MLP neurons of a small language model. Each row is named by its layer, matrix (gate and up: input weights) and neuron, and shows model dimensions 0-95. Each number is 200 + 30 x the weight over its row's rms, rounded and kept within 0 to 999. A neuron's up and down rows have the sign that makes its largest values positive.
After each neuron's rows, "fires on" lists the tokens most often at its 100 highest values on Wikipedia text that the model never trained on. A number after a token or word is its count.

L4.gate136,217,241,208,186,198,198,176,131,182,167,221,187,220,271,179,168,206,150,181,239,175,113,204,183,243,205,174,200,202,210,205,197,173,218,200,228,164,201,161,175,152,205,198,217,219,210,196,174,203,197,238,224,183,147,228,219,220,211,201,197,248,173,259,165,191,195,173,239,198,179,215,157,242,221,170,191,213,215,212,166,224,254,208,209,206,242,224,201,197,213,228,257,160,198,228,190
L4.up136,222,186,144,163,203,180,170,257,214,241,151,235,155,214,170,169,220,175,206,124,190,178,158,175,199,195,233,185,216,233,191,199,216,189,166,206,148,233,207,186,233,168,219,204,177,207,206,171,186,258,198,221,151,260,192,231,199,203,207,204,192,218,237,210,203,212,217,138,237,158,147,201,186,220,182,215,183,196,205,213,195,185,155,201,215,199,173,146,162,173,207,184,235,198,189,209
fires on: "ort" 19, "att" 10, "at" 9, "am" 9, "ant" 9, "and" 8

L4.gate11,160,190,170,215,172,166,190,186,185,239,253,213,229,198,192,171,209,165,198,228,242,228,249,155,207,169,148,166,195,185,220,146,200,201,222,217,155,220,170,256,208,174,210,247,186,160,204,193,173,211,161,141,239,168,211,224,177,247,197,218,227,208,171,197,195,149,151,210,228,171,186,174,230,232,205,154,206,214,163,240,185,173,218,210,202,226,196,238,203,209,215,138,238,227,202,172
L4.up11,216,201,170,216,152,182,225,240,184,177,251,226,164,220,206,193,208,137,247,186,199,230,220,200,214,207,253,164,187,173,209,172,169,203,250,131,167,219,150,196,251,152,212,256,213,226,256,198,131,162,216,200,224,204,236,155,207,191,218,272,231,218,211,247,189,209,203,143,205,195,193,170,196,247,163,157,179,192,165,223,251,216,192,210,216,200,185,174,172,223,187,158,177,215,191,206
fires on: ";" 85, ");" 14

L4.gate165,214,234,227,220,183,198,218,249,224,188,207,209,220,178,200,169,167,199,222,198,222,196,229,192,217,242,180,173,245,183,178,185,199,235,255,144,215,159,251,192,207,213,215,170,157,187,226,165,210,205,223,170,221,182,229,215,182,233,186,237,231,159,236,209,180,184,200,165,171,193,212,214,230,175,142,198,206,238,219,129,225,178,244,202,301,240,247,233,231,284,187,238,202,193,198,214
L4.up165,193,178,153,207,159,129,182,245,224,202,178,240,219,187,195,172,196,172,189,164,214,233,213,191,213,212,232,172,188,138,179,183,215,199,214,181,159,175,201,195,191,194,231,188,219,214,175,229,207,195,244,184,255,197,177,211,125,207,216,227,166,179,234,186,225,185,212,196,146,263,157,228,192,234,234,238,193,239,184,205,168,164,194,200,217,206,204,145,189,186,206,251,181,186,189,193
fires on: " $" 26, "b" 13, " |" 10, "en" 7, "pl" 5

L6.gate538,200,232,194,170,180,233,212,114,223,162,185,184,235,178,194,163,129,228,145,225,213,191,193,129,178,220,202,168,227,215,211,252,209,162,207,243,178,168,164,128,155,221,215,185,182,202,258,213,207,171,196,212,156,208,175,163,167,163,215,192,279,196,158,204,181,210,205,174,171,194,156,181,167,225,196,227,191,174,169,173,217,243,259,233,181,191,178,170,200,248,190,166,168,193,181,181
L6.up538,195,156,167,185,215,191,214,243,208,184,169,178,187,188,183,177,192,169,209,189,189,226,201,205,272,185,195,215,223,244,224,208,214,217,186,199,243,223,202,190,209,213,223,176,186,201,199,214,217,184,259,220,153,183,209,174,135,238,191,172,167,150,222,169,201,274,164,175,224,182,198,217,180,179,238,227,154,205,254,165,216,180,197,177,250,223,201,232,199,187,199,209,229,178,135,233
fires on: " ad" 17, " en" 15, " int" 10, "t" 9, " Ad" 7, " con" 7

L4.gate453,205,160,196,155,214,195,163,190,159,204,217,177,155,217,254,220,187,211,231,224,180,224,233,156,175,205,128,207,187,173,140,135,224,238,173,195,272,149,268,171,211,185,167,231,192,222,217,217,230,208,216,171,198,199,191,183,200,94,198,214,177,228,221,192,182,184,199,137,227,192,198,263,214,173,211,176,182,207,218,184,240,209,184,184,244,187,221,236,213,236,176,204,212,201,213,224
L4.up453,234,209,188,262,169,268,148,217,206,218,136,225,182,227,200,180,224,213,164,179,239,173,189,152,202,186,151,178,226,164,178,173,200,189,191,182,260,214,209,218,206,122,177,199,196,203,180,197,176,222,193,169,183,160,172,228,211,198,192,198,231,245,220,202,180,203,192,256,200,173,227,221,164,182,228,197,173,171,240,183,193,205,176,218,207,242,192,229,243,174,188,148,200,196,168,190
fires on: "les" 19, "s" 18, "g" 11, "|" 10, "ul" 6

L4.gate660,172,219,221,170,190,176,176,189,240,188,193,219,235,201,176,219,234,172,211,227,222,223,214,251,207,222,173,200,204,170,174,193,178,245,221,154,158,172,200,217,200,216,150,223,160,214,182,188,172,231,234,178,233,198,186,208,167,173,187,181,159,190,180,192,178,178,206,155,182,179,194,208,230,184,201,177,163,235,173,179,239,223,172,169,189,175,185,235,209,178,180,215,229,215,207,186
L4.up660,174,241,255,165,209,131,199,168,215,276,238,205,263,203,239,188,208,223,161,244,209,210,216,208,217,201,216,217,224,166,218,167,179,228,223,169,242,209,232,219,264,213,255,185,174,204,234,180,161,196,249,203,258,127,232,204,202,193,212,210,174,187,181,150,215,192,189,180,211,158,197,241,221,204,214,255,200,169,200,173,204,232,182,152,151,257,234,189,185,174,182,225,225,188,166,235
fires on: "ed" 20, " released" 13, " made" 10, " used" 7, "ated" 7, "ored" 6

L4.gate406,167,204,170,155,202,227,181,140,91,188,186,145,168,190,228,155,255,165,196,226,230,179,207,192,224,133,237,222,215,156,198,114,196,152,182,219,215,266,204,196,198,194,193,179,214,248,212,215,205,217,242,231,213,214,163,196,122,185,186,193,187,219,195,178,169,169,189,179,183,173,221,173,144,237,257,188,203,243,219,209,200,250,183,181,252,187,187,196,177,213,228,179,191,251,204,151
L4.up406,151,151,207,155,246,193,260,193,201,195,207,176,171,255,183,162,195,195,222,192,230,202,133,183,217,221,219,221,199,187,175,182,188,231,197,248,292,161,181,193,207,190,241,203,207,145,200,192,215,190,267,205,232,163,233,255,162,189,220,174,197,230,162,196,162,188,180,186,185,208,174,237,243,229,164,196,218,199,242,229,218,224,181,213,193,201,200,178,128,209,194,200,188,208,198,234
fires on: "." 25, " November" 12, " September" 10, "it" 9, " number" 6, " June" 5

L4.gate625,168,180,197,227,172,186,177,190,126,168,197,208,173,205,216,213,147,180,190,181,200,216,210,268,185,269,197,187,214,149,133,233,193,208,220,155,205,193,196,190,240,228,229,199,209,163,216,177,203,171,199,193,223,191,203,217,179,162,208,210,172,252,193,185,162,156,197,206,212,183,164,159,254,161,191,118,189,225,248,191,212,191,242,142,212,210,211,158,232,200,196,269,168,224,198,229
L4.up625,217,212,204,226,189,200,172,268,161,190,194,176,171,176,159,195,161,189,218,204,137,217,267,214,280,260,195,176,200,170,181,190,189,216,225,200,161,164,218,203,180,165,204,182,191,201,205,216,217,210,188,169,215,199,221,199,204,155,166,201,190,186,214,190,233,219,187,265,231,237,226,192,149,185,219,182,196,240,231,202,196,203,205,192,196,201,210,180,158,224,168,227,226,198,215,176
fires on: "0" 36, " 199" 14, " 189" 8, " 194" 7, "f" 7, "200" 5

L6.gate368,172,212,249,224,192,183,213,193,212,239,245,161,242,205,225,213,188,198,251,242,219,178,208,193,208,163,182,162,276,162,149,232,189,157,194,192,197,218,219,211,210,251,189,191,171,202,197,177,211,279,186,205,175,185,183,166,175,164,264,255,224,191,202,168,157,220,158,248,255,201,233,178,211,184,210,183,257,158,194,204,243,196,222,233,225,220,165,193,204,193,192,232,188,200,186,223
L6.up368,220,221,229,237,203,194,184,189,208,167,211,180,219,248,194,235,221,236,195,181,197,158,181,216,205,133,220,213,213,170,172,199,230,177,282,240,201,249,206,158,156,243,171,169,150,278,206,199,147,263,220,163,141,194,198,181,192,182,212,207,187,227,224,180,242,192,238,231,182,216,196,176,223,187,153,196,133,164,220,241,192,203,207,228,229,221,226,166,117,229,169,159,176,242,160,192
fires on: " im" 30, "ver" 15, "m" 7, "t" 6, "ys" 6, "let" 4

L4.gate77,167,184,225,172,128,212,182,213,202,225,219,218,198,176,237,186,193,222,193,205,191,156,209,176,186,180,233,216,173,155,234,204,160,170,189,160,204,214,184,195,179,169,194,154,183,196,225,161,160,208,184,180,177,197,197,186,177,191,229,244,176,203,182,206,169,202,211,178,167,185,213,232,195,180,203,177,224,210,194,209,239,254,116,261,108,159,185,181,193,231,168,224,255,210,208,189
L4.up77,153,191,176,204,219,256,170,218,169,255,208,212,154,139,222,175,191,196,173,192,176,146,211,177,158,193,214,214,189,231,181,236,206,214,156,188,194,166,171,197,218,227,129,172,221,198,215,189,167,109,161,234,214,208,223,239,152,205,225,237,225,200,178,185,193,225,209,230,202,176,195,251,208,181,238,213,169,185,176,163,269,214,216,222,176,186,188,180,232,238,175,185,196,227,213,189
fires on: " over" 21, "il" 15, " inst" 11, "et" 9, " &" 7

L6.gate358,217,155,185,204,199,153,243,203,146,174,212,169,197,249,157,226,216,156,231,220,211,238,178,155,198,168,185,203,180,156,177,207,190,162,195,163,243,240,200,155,183,215,216,261,191,235,240,223,223,230,196,230,182,197,258,223,208,149,215,222,210,216,212,196,183,179,180,187,231,128,261,200,188,135,186,204,184,217,214,188,217,218,193,185,204,195,213,198,209,191,194,204,171,201,216,222
L6.up358,169,210,243,144,200,225,185,254,191,154,216,238,198,162,199,188,183,122,223,195,221,205,225,182,188,186,243,202,189,185,194,169,205,227,176,230,244,177,201,148,227,194,173,166,162,175,191,274,193,199,211,198,178,162,204,203,205,224,152,239,179,167,223,192,195,232,162,224,245,238,230,273,180,181,252,222,207,210,215,213,233,170,186,176,216,164,220,148,225,188,248,183,237,200,198,184
fires on: "S" 17, " September" 11, "ales" 8, "iz" 7, " November" 7, "z" 4

L6.gate474,231,218,183,156,237,206,166,201,182,193,191,197,171,232,186,158,197,224,212,180,166,222,216,217,137,195,189,241,196,173,252,148,148,173,188,173,153,215,182,158,193,200,202,169,159,198,219,167,197,192,213,221,219,204,189,204,177,187,183,270,264,199,202,199,172,197,185,205,233,179,225,178,205,192,191,159,172,211,204,212,201,235,206,253,180,246,235,159,237,166,241,196,221,210,227,217
L6.up474,198,182,133,162,272,207,212,259,254,221,202,199,138,214,186,188,185,199,235,220,200,217,181,139,170,216,240,167,164,179,281,205,207,194,162,182,263,235,142,214,218,189,205,245,163,189,232,198,223,199,210,223,225,161,177,202,169,197,160,235,200,208,193,253,205,206,200,243,215,190,192,209,196,201,179,214,173,218,217,210,158,192,176,226,191,191,136,167,238,227,198,184,229,225,197,229
fires on: " (" 27, " s" 17, " 0" 12, " qu" 8, "i" 4

L4.gate579,202,163,265,204,180,177,187,158,214,178,200,178,209,231,187,198,232,184,218,201,235,161,183,217,170,210,219,220,169,168,215,151,236,235,197,171,176,218,213,259,194,213,193,226,194,226,178,168,170,241,185,216,219,166,180,220,201,153,199,194,174,209,241,205,191,157,211,227,251,193,182,199,186,240,239,210,196,222,226,229,170,214,168,189,196,271,249,194,171,138,216,160,221,189,204,210
L4.up579,238,266,174,210,202,151,185,208,213,173,173,165,198,225,210,224,170,198,200,201,147,187,218,192,161,187,246,157,186,189,206,201,161,204,213,226,254,188,222,194,197,212,163,241,174,209,216,200,182,263,205,225,158,247,269,161,166,201,236,196,200,185,131,210,210,238,167,227,220,218,216,181,184,180,233,171,155,186,221,184,224,192,217,235,186,205,238,198,255,180,191,225,219,157,147,171
fires on: " im" 51, " Em" 10, "'" 10, "am" 9, "m" 7, "ish" 6

L4.gate478,203,227,241,216,179,215,195,179,205,199,163,164,185,177,231,190,166,174,157,223,182,260,227,119,155,223,205,185,179,197,198,198,209,218,179,203,193,195,243,190,188,221,138,230,165,236,170,182,226,276,197,171,184,190,199,108,228,128,204,209,214,219,156,256,178,171,152,190,199,190,220,179,204,204,239,194,170,209,203,204,186,201,265,224,195,154,186,166,228,177,184,203,181,212,190,260
L4.up478,195,180,233,221,162,215,166,220,245,194,180,252,210,253,221,168,210,196,221,177,259,201,201,168,213,133,235,225,261,160,184,170,203,216,206,221,167,241,232,222,173,220,182,228,194,233,174,210,184,192,216,242,176,155,206,220,183,225,217,237,215,172,155,180,174,225,226,279,175,222,208,237,280,166,188,237,205,213,169,159,244,192,188,145,233,170,231,174,210,216,173,259,197,199,194,129
fires on: " City" 22, " National" 19, " State" 13, "ville" 10, " County" 6, "ina" 6

L4.gate316,232,205,177,218,219,131,182,170,227,213,188,249,238,230,197,167,174,238,170,210,226,229,272,209,180,232,223,229,163,139,190,178,191,166,226,186,198,258,185,169,223,183,161,204,164,215,249,197,203,213,197,177,234,188,220,183,168,175,167,261,206,237,209,190,169,104,212,222,258,171,194,219,221,204,227,250,226,203,204,185,193,211,127,229,218,156,235,216,180,168,227,215,169,188,257,205
L4.up316,195,247,252,207,200,202,205,179,214,205,139,180,202,126,250,217,182,209,209,195,249,194,172,192,139,193,196,193,238,226,201,187,189,177,198,233,146,188,209,221,178,237,197,238,206,268,216,168,210,158,282,214,194,191,166,238,156,204,198,152,197,224,209,206,188,197,193,250,166,241,209,165,251,182,193,203,183,163,213,216,198,166,227,194,260,176,210,222,208,154,180,176,214,249,195,199
fires on: " Mo" 17, "u" 9, " Ro" 8, " My" 7, "i" 6, " Me" 5

L6.gate532,200,155,187,160,196,200,193,191,222,233,155,180,192,234,236,157,168,182,226,206,195,190,142,216,165,222,197,211,186,182,220,173,227,189,238,205,233,215,194,212,208,198,205,183,254,165,163,243,197,187,227,207,202,188,143,199,222,165,186,213,249,252,264,162,217,227,162,175,211,213,216,226,192,175,213,256,274,175,179,144,246,195,186,202,201,208,206,197,209,218,162,187,248,199,220,145
L6.up532,200,163,210,220,218,205,244,254,213,211,205,174,168,236,138,186,146,183,194,233,154,246,270,124,206,217,183,223,211,232,208,187,242,218,213,190,250,175,232,211,236,217,239,244,168,179,196,150,217,179,198,162,204,206,217,181,182,163,157,193,167,179,239,205,177,223,209,177,253,197,218,223,232,156,153,281,212,223,166,211,231,177,191,204,207,174,176,216,204,225,137,180,219,199,233,199
fires on: " P" 17, "oin" 14, " A" 13, "resident" 13

L4.gate310,175,172,183,173,173,206,223,183,158,184,199,200,175,221,239,199,223,184,208,174,188,132,209,208,184,226,202,199,180,213,201,213,190,116,170,221,202,185,170,226,208,179,208,195,177,215,161,155,170,174,148,187,228,187,207,147,188,190,198,192,182,207,214,185,141,194,195,194,182,136,215,185,185,177,199,197,173,203,125,245,195,213,171,194,192,270,165,148,188,124,191,229,234,167,213,217
L4.up310,196,162,192,216,195,197,171,203,214,197,130,160,209,224,177,194,185,172,196,192,256,152,213,238,176,236,213,230,197,270,208,232,208,134,249,221,130,192,168,173,188,262,157,200,185,227,186,197,199,200,233,254,239,172,163,216,186,135,229,218,209,182,231,197,182,194,203,198,180,200,257,234,187,208,231,190,205,208,190,176,201,154,280,248,191,221,196,178,241,158,202,200,207,203,192,194
fires on: "ig" 26, "oc" 11, "ost" 9, "orm" 5

L6.gate608,229,167,179,220,192,210,154,244,215,193,189,171,240,273,192,145,205,177,190,191,240,189,205,176,187,194,235,166,143,177,199,208,194,188,187,209,184,223,202,260,246,191,180,213,217,196,211,185,259,225,183,197,172,113,208,162,212,217,158,211,227,179,237,194,200,195,154,225,213,161,234,254,238,158,207,197,246,204,173,191,204,201,177,213,165,207,222,164,152,214,179,211,198,244,220,200
L6.up608,204,188,164,210,177,144,181,172,158,222,212,161,242,269,183,203,191,190,209,226,234,209,191,212,184,179,209,210,141,202,197,237,165,215,172,254,238,241,214,251,195,216,223,201,172,167,234,192,215,205,101,191,234,230,166,229,181,218,190,213,178,193,183,194,178,159,201,209,191,213,173,242,186,206,139,221,229,204,200,230,164,218,203,171,217,222,153,227,147,186,208,193,178,177,186,200
fires on: "re" 56, "ire" 11, "ore" 4

L4.gate322,184,158,172,152,151,193,186,110,188,167,219,217,242,211,230,221,224,188,196,213,203,188,214,207,249,188,220,207,176,185,205,215,256,241,195,273,204,151,198,188,172,175,167,209,172,221,204,150,262,213,239,200,188,220,185,132,216,190,252,209,189,220,236,208,195,193,212,225,243,154,200,222,196,186,206,242,214,187,219,171,217,172,264,204,174,202,166,180,158,228,207,207,216,195,156,221
L4.up322,145,194,196,168,182,217,139,207,201,250,223,264,192,204,238,208,271,186,160,149,209,226,167,232,218,197,249,233,165,217,215,194,278,230,186,250,152,216,237,219,150,215,211,188,158,207,209,207,197,222,177,215,203,272,269,166,235,226,190,207,142,214,233,182,225,194,184,200,207,197,237,229,212,210,182,216,176,177,121,209,186,179,197,199,230,201,163,191,207,264,231,217,214,179,216,211
fires on: "ant" 16, "and" 15, " land" 10, "amp" 7, "hip" 6, "aster" 6

L4.gate210,195,171,176,145,148,144,188,221,204,215,222,203,196,224,247,200,201,172,183,215,179,179,231,240,179,202,224,197,164,192,157,208,197,152,170,156,161,195,190,171,191,242,157,194,194,230,207,213,224,183,224,185,216,161,243,194,167,202,211,195,259,179,263,216,184,149,186,187,210,161,193,224,158,180,226,230,261,173,191,163,235,194,199,199,178,213,218,169,208,163,156,170,204,218,214,214
L4.up210,174,164,187,219,164,160,212,220,232,202,222,233,165,181,260,190,189,191,189,186,249,184,186,174,230,177,207,180,179,198,191,185,217,185,173,209,177,230,206,205,176,242,179,196,188,206,188,260,208,214,161,236,204,219,214,200,196,192,232,200,215,228,205,194,181,161,208,199,176,231,178,251,154,205,131,127,255,197,176,159,192,196,187,174,249,164,211,201,193,150,256,173,156,186,173,191
fires on: " Port" 18, " vers" 11, "at" 10, " tri" 8, "op" 6, "ant" 6

L6.gate220,278,259,135,209,226,168,207,218,227,207,187,222,239,251,179,197,154,189,223,200,207,172,230,207,202,219,190,194,246,192,193,175,233,145,151,235,168,238,238,234,275,161,196,204,172,175,215,207,208,202,154,210,225,228,202,172,169,184,239,168,236,208,192,221,232,154,222,294,192,191,223,234,233,209,189,124,225,229,207,225,156,174,179,207,169,179,175,197,235,222,182,216,219,218,197,190
L6.up220,180,199,168,213,199,178,196,210,192,197,196,231,203,208,118,205,174,238,233,158,217,185,220,225,217,142,200,218,219,164,172,207,204,193,171,153,215,273,229,206,186,202,210,197,247,203,185,236,239,214,180,155,242,181,177,228,205,219,209,220,255,221,193,236,199,176,189,225,172,164,195,194,235,163,213,210,186,193,178,192,237,226,206,209,221,227,174,234,165,248,239,162,215,206,171,210
fires on: " and" 44, "," 15, " &" 9, "iz" 7, "ong" 4

L4.gate634,174,163,269,85,198,176,203,203,159,206,186,160,196,207,196,231,187,184,235,197,208,226,194,203,174,207,166,202,200,175,185,142,175,200,197,212,217,174,180,212,225,147,187,204,179,197,188,214,137,240,186,229,246,223,211,184,177,185,194,269,157,195,211,225,192,146,192,168,199,184,241,211,234,215,168,195,236,189,204,130,180,253,178,240,208,194,146,176,171,154,135,198,244,177,213,151
L4.up634,166,220,243,255,156,210,202,246,178,191,219,205,224,230,188,213,202,208,140,231,231,208,208,177,181,228,248,176,292,212,197,219,172,245,229,154,208,259,190,189,214,221,136,273,166,163,258,205,189,197,171,201,219,182,162,207,208,193,249,191,223,196,148,145,221,190,204,224,232,219,190,243,197,198,211,205,269,213,171,179,200,160,184,169,237,180,227,229,220,235,172,180,163,183,225,193
fires on: " D" 49, " A" 18, " T" 7, " P" 7, " Sh" 5, " St" 4

L4.gate465,253,227,174,168,173,181,225,193,170,234,241,136,177,216,240,211,198,154,199,212,221,168,185,225,221,209,239,134,181,213,225,156,212,177,189,192,197,193,183,215,167,144,154,187,205,146,186,172,198,203,245,215,228,216,242,160,184,197,168,229,160,189,191,241,182,232,205,146,202,145,151,172,180,219,237,164,172,185,192,204,200,247,193,147,138,250,229,200,201,160,169,200,196,161,212,210
L4.up465,94,154,201,187,276,201,211,203,167,124,183,182,191,144,235,188,151,195,180,231,200,211,185,191,226,191,239,236,201,176,211,218,192,214,220,196,176,154,221,180,195,279,213,219,173,216,204,169,221,207,191,228,213,142,240,236,169,168,218,180,256,178,163,228,207,199,205,173,252,192,198,230,179,248,205,248,210,219,244,196,200,194,204,167,184,229,219,187,166,124,200,207,250,178,191,168
fires on: " September" 17, " August" 14, " October" 13, " June" 11, " April" 9, " January" 8

L4.gate169,221,215,144,185,184,197,223,184,187,210,172,207,145,226,231,237,195,213,165,217,221,172,235,182,193,186,168,172,166,195,186,183,176,198,184,267,204,220,160,226,232,186,188,197,170,207,210,166,176,206,207,139,184,183,250,242,202,198,250,198,186,192,188,180,154,151,219,232,225,140,188,211,212,207,205,207,211,207,162,199,212,217,165,241,194,167,170,160,194,204,223,195,208,167,227,191
L4.up169,212,259,174,195,239,203,207,219,225,200,215,201,151,197,224,194,227,203,141,221,202,224,193,206,218,172,191,162,189,203,177,181,153,263,203,248,164,181,179,239,239,191,189,198,181,214,233,202,180,212,222,250,168,163,265,184,212,240,197,184,222,159,137,203,221,200,240,253,209,159,253,209,228,264,237,206,161,184,183,213,201,166,241,155,180,258,195,193,193,213,214,147,141,171,150,172
fires on: "ill" 32, "urn" 8, "uck" 7, "ake" 6, "ind" 4

L6.gate477,216,152,182,217,241,218,200,194,188,227,214,194,191,187,219,140,142,259,219,199,177,262,164,181,144,150,209,214,195,193,177,160,171,150,228,179,244,182,239,191,165,226,200,208,181,178,227,180,215,197,180,159,225,171,199,210,222,168,188,216,191,178,280,146,201,213,162,204,177,185,215,238,234,193,215,167,166,203,192,232,202,215,178,180,191,230,201,240,168,191,225,238,196,181,216,224
L6.up477,162,142,198,193,203,197,126,209,211,177,182,193,243,175,213,220,188,183,181,191,202,168,169,178,214,217,199,176,154,150,166,184,238,208,276,265,205,253,228,207,244,249,219,114,240,204,230,191,178,191,135,186,232,171,181,149,207,242,202,236,165,215,206,179,168,186,195,220,199,183,200,203,137,164,233,219,194,179,193,184,213,192,160,239,217,167,201,190,182,227,183,210,235,208,211,231
fires on: "o" 28, "h" 16, "m" 15, "e" 6, "E" 5

L4.gate97,141,159,255,219,196,228,152,213,111,224,207,207,261,193,173,192,199,198,213,252,200,218,183,187,231,220,165,154,222,205,219,203,174,192,196,235,222,211,248,161,259,139,187,216,175,265,197,139,239,213,226,238,222,202,219,253,202,179,244,224,201,210,181,193,142,129,218,211,223,207,165,184,203,217,155,226,211,193,226,211,183,168,188,202,241,192,210,236,237,274,225,177,180,209,176,231
L4.up97,238,121,151,227,174,150,146,204,197,217,209,169,179,264,222,184,200,236,161,234,169,208,216,190,168,234,173,242,217,193,188,187,198,185,160,207,174,248,281,224,142,222,151,182,222,191,159,223,202,197,212,212,238,237,132,220,173,176,218,163,237,204,211,195,129,210,232,191,177,170,202,195,163,152,156,207,219,186,195,174,193,184,200,188,222,279,211,189,214,209,205,200,219,210,199,197
fires on: " S" 68, "s" 30

L6.gate648,264,175,251,152,163,158,216,214,213,209,182,201,208,235,233,197,154,213,238,183,205,195,188,164,157,200,225,156,170,212,230,172,212,203,181,193,176,249,221,230,191,224,218,209,205,185,222,167,201,196,200,186,238,241,143,207,195,230,262,233,171,211,225,166,210,177,196,236,183,156,221,179,206,198,162,169,226,237,133,209,229,182,194,257,226,187,164,93,187,168,248,208,198,206,176,268
L6.up648,179,143,217,218,241,152,167,196,196,180,235,211,191,235,232,187,176,164,234,226,195,145,214,211,160,202,211,233,124,181,218,265,188,216,213,201,195,234,208,191,237,201,219,196,228,157,237,185,266,153,208,237,242,204,199,245,197,223,207,189,226,204,181,194,187,191,173,202,193,196,205,150,238,222,148,217,215,223,235,160,245,231,240,175,258,224,204,218,144,170,216,178,149,163,229,206
fires on: "re" 27, " there" 19, "ition" 17, "on" 6, "omen" 4

L4.gate78,221,253,116,153,173,136,212,176,201,200,246,200,181,241,243,204,212,139,203,169,188,207,241,227,229,138,193,197,211,135,192,155,161,201,209,207,155,216,238,192,224,181,183,210,189,239,184,201,214,193,151,258,255,187,206,220,196,184,160,214,188,208,174,189,252,168,148,223,161,208,184,198,213,165,237,233,184,171,209,219,250,204,223,266,197,206,205,161,208,241,194,179,165,231,155,220
L4.up78,175,224,152,183,214,164,157,231,171,199,227,155,179,190,164,174,163,163,216,213,194,172,166,160,203,268,215,210,226,240,204,198,191,222,217,227,193,241,214,206,264,189,225,202,225,202,245,168,207,190,171,173,205,224,208,157,194,175,227,243,218,257,237,209,185,182,183,206,198,217,204,161,227,219,166,167,205,198,188,208,182,158,230,213,187,165,186,163,212,198,179,203,121,185,214,235
fires on: "\n " 40, ";" 21, "'," 14, " 6" 6, " 7" 4, " 5" 4

L4.gate575,146,194,204,184,188,153,206,185,251,184,175,168,167,199,221,172,191,162,187,220,208,222,175,231,192,135,227,193,182,229,217,179,153,200,199,246,198,224,230,191,230,227,247,179,218,195,233,105,225,219,122,163,273,190,202,184,173,208,203,158,184,203,262,183,162,245,195,219,183,195,203,165,231,207,194,209,191,189,172,190,221,192,180,238,168,237,241,185,216,176,137,178,169,172,158,224
L4.up575,227,155,187,170,225,207,232,177,255,240,240,222,202,186,241,217,204,194,200,166,253,184,169,105,207,192,229,211,195,251,165,193,220,162,165,216,223,169,167,197,238,205,203,190,164,206,196,149,257,177,211,226,185,254,150,210,214,230,206,201,211,186,188,168,192,186,235,183,190,143,262,184,252,160,201,227,148,146,164,261,201,195,154,232,206,196,260,228,228,194,223,246,243,205,202,213
fires on: "." 58, "%" 9, " to" 8, "ant" 6, "em" 6

L4.gate657,184,205,177,185,195,211,219,183,190,203,177,205,251,161,259,277,220,171,165,176,184,190,202,189,217,203,229,251,195,171,226,185,164,170,216,218,230,176,178,206,174,255,179,289,165,237,167,198,220,222,157,235,219,195,229,141,171,170,239,238,196,188,165,177,218,196,205,207,196,192,268,164,225,193,209,231,176,215,183,170,207,252,204,203,183,186,206,223,241,213,209,233,244,217,247,199
L4.up657,137,238,240,184,192,239,172,212,206,182,133,215,172,183,196,234,212,160,259,229,191,221,214,201,163,200,256,193,243,238,154,209,229,173,178,188,222,170,222,181,207,213,173,213,225,187,177,196,181,180,174,178,178,186,184,166,178,223,173,230,200,261,211,254,139,240,176,187,197,180,172,140,208,188,225,169,176,180,176,151,199,223,177,184,177,200,173,275,225,235,179,234,183,203,178,255
fires on: " ph" 26, "ist" 20, "ot" 13, " P" 11, " eng" 5, " State" 4

L6.gate65,242,185,171,159,156,218,221,118,224,141,217,191,238,263,175,236,207,195,178,241,254,173,187,196,219,217,193,250,188,191,218,183,161,196,191,218,210,222,205,150,197,171,202,193,185,206,156,202,189,253,210,239,289,166,246,183,170,204,235,216,204,187,168,187,182,216,218,192,206,181,211,170,226,223,165,209,214,193,221,257,179,202,198,247,231,181,174,181,175,221,162,220,188,214,176,222
L6.up65,169,239,229,185,157,200,181,201,195,160,193,249,267,153,209,156,235,247,178,219,197,149,227,207,237,186,193,262,174,207,161,175,189,222,201,202,217,170,188,185,140,171,149,198,181,161,156,215,174,185,188,227,235,235,181,199,229,236,264,178,234,179,207,203,165,202,197,226,181,258,248,210,166,173,168,252,231,178,209,231,199,153,247,234,234,243,226,189,233,163,240,184,219,169,225,231
fires on: " S" 36, "S" 12, " s" 11, " im" 11, "″" 10, " Ex" 5

L6.gate105,183,157,233,217,182,180,175,150,227,196,193,195,189,201,227,135,143,175,197,211,161,214,153,224,150,166,197,225,182,173,210,244,222,201,186,205,218,164,256,237,225,267,199,198,218,210,231,210,227,165,191,193,222,199,186,148,185,217,161,199,178,159,218,213,207,254,182,267,186,224,213,181,146,272,207,171,184,230,206,205,188,168,244,214,162,202,214,200,163,214,219,202,190,178,190,175
L6.up105,201,189,188,199,184,192,196,190,205,195,200,232,120,289,163,211,215,164,205,159,184,176,203,201,242,196,200,216,182,214,216,192,221,228,231,183,171,247,195,238,211,261,206,136,184,201,181,198,203,187,186,174,213,158,132,178,202,209,202,231,188,256,194,210,208,232,216,232,256,173,277,141,209,210,204,166,174,223,219,191,216,216,236,212,145,169,250,198,229,247,194,184,183,247,256,214
fires on: " col" 34, " Col" 22, "on" 8, "h" 6, "a" 5